Weights of a small transformer language model.
Size: 8 layers, 4 heads of 96 (2 for keys and values).
Architecture: RMSNorm before each block, rotary positions, no biases in attention or MLP.
MLP neurons of a small language model. Each row is named by its layer, matrix (gate and up: input weights) and neuron, and shows model dimensions 16-271. Each number is 500 + 40 x the weight over its row's rms, rounded and kept within 0 to 999. Numbers have three digits each. A neuron's up and down rows have the sign that makes its largest values positive.
After each neuron's rows, "fires after" lists the tokens most often just before its 100 highest values on Wikipedia text that the model never trained on. A number after a token or word is its count.

L2.gate555:553496536468504493508475499590530470492505477500523483513445508518545484574478469563545444540489389470584513521478530497416452525539500519574502497419502501505433602458548459545500466499460446492462486521494529462513537527417553583505439531531535531529504494467519449473459535476489525467426510462501478426573475431453451467457512509444503501520499471545457520493512439478560486506433511473412500501481459497505556497537464534464461551459513521541524459523526504510537471458454477522436555519506493474416464393526494538501601445542472520485590479538461474548470493514469443544490496519451528478444512571514450515454507524529512462514483545523558480483568476510516447502558532499501502550497483487500519443505486528447519461502568546524467454474426418507509442456475507
L2.up555:553583457464469495428543562473477478511501495470550516493460539528547525436507512553481508468473450584547473555499510470524494553518459561450480520448537517478480546479500470501511549522550519469489582494544480496519545483523561497497503505482533491451452444519511591500481549451511509511550502414515444515444489491549500415525533563480513474515481525442497488545514516541474475456504525603583447511449513455490526501488492458525477527479468519434553494495504529441498474569502458504525476477467533478457437554449426516492515546507507582569530451528469463469560503481438458552455479499528425476489496516478497460547518438543545517528458470420519502446550547490478593510496502530520496522490472520534426505540481585486485419535526512459498519491530498438501536518479593
fires after: "T" 23, "H" 13, " Ha" 7, " Y" 6, " Ta" 6

L2.gate561:455508492492461510551499497570525569459505518479475567479499502491489502522473519507514517574490546476484483579522512387522495538532456463476511522485562387531484531476510589480418468400517560532437509571485540542550536516517524532459562467535611470502538531498544496504592512544538470474557575483516463506554519489483488482513462447488566483517523523472492489519488452500545455555536521503531462511532442525500450495419512440563490469497582491475522462473506459565508487470489519492470491552531506429479523551502467500504429594518537503481437527480507521504500514561485445507502475477525467591506439549423472567506494539516524455483589463510536460481526452544519469433548528481462423468511449570491531414432522565521518493517582569494551479490521507525529417512534480
L2.up561:538527479485470522525438525452500500483416476491456498571602535414501553549503469519445474589483478524544527405452490491451488470483497469527540504434476476504568449529523523509542515539521486452487537518486513477496505531524398431460533548543503531441482560528543486520533474483499507520482468469514456505537495462504565583462464497513554478485570484503520509560550549493540402522502596447596507530474462470565496491487522501498467529469597518540516524449512456527527544478492447470377563541530516494497481528476525558497505547537421474527429446492494534494444485594488547461488467438509544473524488465490516499529453454514515469548546516564453484522512496523521449613499441526498539462533577585504497535531510451488493528493443452498452501515565532511432558487531518
fires after: " Ber" 15, "ur" 8, "ak" 8, " An" 8, " Sav" 6, "agh" 5

L2.gate671:484504540562487488509521475490517506519537469449537427507500508427500493477427497509498480542499457504495441498466537457416540394503536539562468467502511513453507542514512536515502562536456504462484443500493496450501454474508463509530465492504585606532536473579555524500435463415555524464489542444521522542465449507452514508508581406473498493506526482508440510526527468550498487532483517438474529509510470492520454439556477513466555479493510489479500482395460543539579505568501482504481511483506554507464404541549489517441547503520519512533597550457520502477463453492497460471425558433368526426443465527547507501502454493550499542522496556490512457467582503516502494578497472503452528531526522490486508468584462424559521499510501488542505560519526570493513535539442502
L2.up671:485478509529461528413465458511433558527481463471495515505499540426536620456467422522449525491473533545511467541598438527556518528479519505363506482527470542551514484504481471508536498546592503539528495455485494466505479415541553493548492410457444497460527460490500453445518494477515553474562496556521509511500416464488535495497444479511542461530448606462471458406442486457441429518423464498491488503500519475523480595489469507506543501517476456494550481514508494474508558490483460433505515463526553464516456537509526542538509542404475548557514450524467547573469521487514498460631500508558481507575534463461476475500463489510445512475473547516550535461512568517538467468485580558465497489411484464526488428489513497471530532462490515440490507541575463512425473522493483
fires after: "s" 17, " Un" 12, " un" 8, "S" 7, " (" 7, " Sch" 5

L2.gate556:565424532536556513494503485528414468533542548399507479455465513524467517496449535550488469528522516522461462522513563528481532498598514444493558470457526481512480496515442493455557602435410429513592523488451509519513565528494472498547517534512511536470500561470502506482494568489434476485396461524455503503530522469445531424488529515556570503567486516460502473548469515515475444478436509495471574474394475519585523503546452528434504434465553572531520579439454514466562503422483550496518494485512530464389521531587483537486599479435509489521507416431470455532512506570484476479524498515436486458512471514492485557474524457460453491470507571508499539488497517521442489470506467500414506513422516502587466468479471451537485491479494497505483486458484495510483451480542461
L2.up556:500482489443550568469530492501483487486505501517428512530480444488490554504454491511464453482533454486466487565498490488529526548530478563500465462458478503553559435479455532488426552398450555480483474512505421444461535505542542507533513465573554510416536472453464479471498504462498527510557569507530490433524477524476491468521472481470532553527463533437483512532468506582488479467482470538496546538516532455465435454613493512513415567513481531473537540491584457454541495505493547523484525573484477511517493492493543444491519577487418555465466540548526577501534540556467555453519524494471511500551447492476523568518484513529488462534455566486488490498497565468480541562513518515523452573461557543466513510526532418508487474542563580428505483436544477516526511563498575
fires after: " I" 16, " N" 14, " T" 11, " P" 8, "A" 7, "N" 6

L2.gate229:462396472498529506488550558449496555562476486565505475492532511551448497553478496477435487555500519461488498545488524506499510456512501522557438520533467511517520527444506494485457485406569530556490442526524488497497528509437479561552455502457571519491473427535475540461482471498567549533520535490494502419444525553472488516538470510449448487514551586491543491405559541485555485532450550505520450453414431470523525437477491448552534468553459523459455506568494482555511488510529540538488501497483451476521496472503491521529514553487581539442441553508460463438517464553496529496527550482546432530573427461477446489480509622522463523496534497575500474426427470540481518490500505457518470478464523544550503472458526489511559475563456514513528493551507505514559521554480463
L2.up229:523486509545477446541486460533470512521475489460463533454434439434465473517509497486529561545435571474413486509517528566509527491493496492549465534550497447441470409584473601572519533473548416475512506463448538441492493501515482458527547486506479537507453413472445533502435526517472441496505534506425547526487546509440468397468522475455493479496518497487568451472432466537513517506571527524515548485474464510532416529520526496423532451502565596461549470468503495453517536515559484451498484527469505506499517499573534431526500426553552520527445499535557519462455577461472541528449471490536517483525471462526495474505478501537495514529468507501441513524459564540557502547556478448475446521536414423450479513525496544583508596535519384516439515544494566403409538558517457
fires after: " Al" 31, "L" 7, " f" 6, " Mad" 6

L2.gate613:457530590496479415427494477445466468445498515583513513498484481420532483458495504467555474511484559541525490512493483479495506487562501523517454493504506484555402510381493515529508460570480469570467492522475539475526458432489512469510518426532480534501456470489481436445492542527527468454487491557481414496470561576558463484541473540545461492454509536503400486529497563476548498494458535508462474528530457588475521508520445484528486470563469555427471471485539514466452508472494494562465497439535464479546547526523500536536450419519475491558494460580487505495467564506517439478523456516544497525535481510466512520469603514589529486408478500562422466486530493526444531509488499558524521495492501497526428452596475461503574525481465431512533486443468484485488515598491482
L2.up613:523546497440474479516471496535467462485577452535563510438467523435456462488475572464461579503494477483509438531483577446542495504496482523526516508475490580420538510445542499475514491482557464543469490489570508475604415458516463480497507448518538531534511461481529485462460541459491468486494443473494454566503542514596542497503522509578529488469499507566469530532552523469478498508425500519434509496534530439428484453473501509516511485462537519497465483537436538501459527476510483467499474553476506567480524514459478485539465547517551540512460483598505497460472541504538465499409530477557478517427544472529497457433525516542451513472557437501388449536590540529493469526459517507433472582538465510538513551504523517547473472523538546412532394527405515442474545551556457
fires after: " El" 18, "al" 16, " Al" 9, " Ra" 7, "l" 7, "cl" 4

L2.gate68:451548492456503469471516496507481471519531475508535481489560558543451490526452535449514508484533519574491493544540508531511503477523516408523443481532501593476507467516496546524531616466487507500560504461490475519455493487525561516563547502483472558471426532527477574476435558530524465466495522459488442532532503533545559535523463452576522545540570450501510514483478472482465426409437461485548487491472457465533462561534431507509506488518512581437521428474538478552578553472475474499556596475520548472418490454436527495498545535526498458540503484457500535526503475499488464551461492491480546481484479596469534491450453445548546510512523537441518498524605533498550535521491537530501465541473491466542445558533495404533524552446508497487431554419508489423443493493501556
L2.up68:490543521535548503513510530528478511453518455481511490530474519513592525454431528529427497544479477552494545510494526518461493533517549479451445521398464453561540468560510554534472552526508435481484439520601457489529549505438467475491520456403564490519519520534503469518499494535528565486470520482510515485533507504490481460441506495485510489554530494528470466518456414524526514494511509426539438472509507442537530608483553498480489513513542491478531492460513500471558443533496502549526547563484505514453521464539511569479481481462511528589560504493464452552551513483557548453534455557476467453501531535488510446514441487582477481530442568445473520479467491478498547435516505508476499517435520538591513440532430429500500480493540519547487473340520502482408441467508495
fires after: "T" 10, " O" 10, "P" 9, " N" 8, "D" 8, "W" 7

L2.gate402:499524539538467464506459542557514517528508499468490507554541485450485538461420534490546484430486558541504454532516554461547503495518468484480480500477496557504457566489489495480575506495490545483488460539477477528487425456524454527514428457436515483524420515536539555534431478540461440528520441568528473489563487488487508529506576435593567459574537481485495456571516482501506494506460510485511474537510531477467573512507470508451541512449434531481478492541423477459480539501495460482562477561466521481401478555461457498499490543398484522531436499533437492535519477547495488531448528514430481530554471508484501503526525450553470478485450539483440548454526486531500516437481563559511494460458483485521463520483529544518510480474551550463573467436461450584511496490473490
L2.up402:503529483620415469495529475519444485473482542524508528557515445575480547553445528569483443503475484514468500476507455535520474510466472435608418528507438507508537481527475512465483555451494534514517470532513482472529478474506482487503494538471443463452489497500540495583470458529502409546483503461494442479580436521508437505428496484552509417475485474562548527484531471562489468453487541534564505522517488504504512526511495526488502556493491485439534477522537507436504471555525540511532585526487516449461482518478501405555497531518424571455472479465572549470502489446492542547583533525464547468458508567499420479523462506567488488480511515550507532522563534503481499527460515472526556549502512550499466415548487516486535549546513511444441488511448567565463495469415535
fires after: "B" 18, " re" 17, " At" 10, "S" 7, "R" 5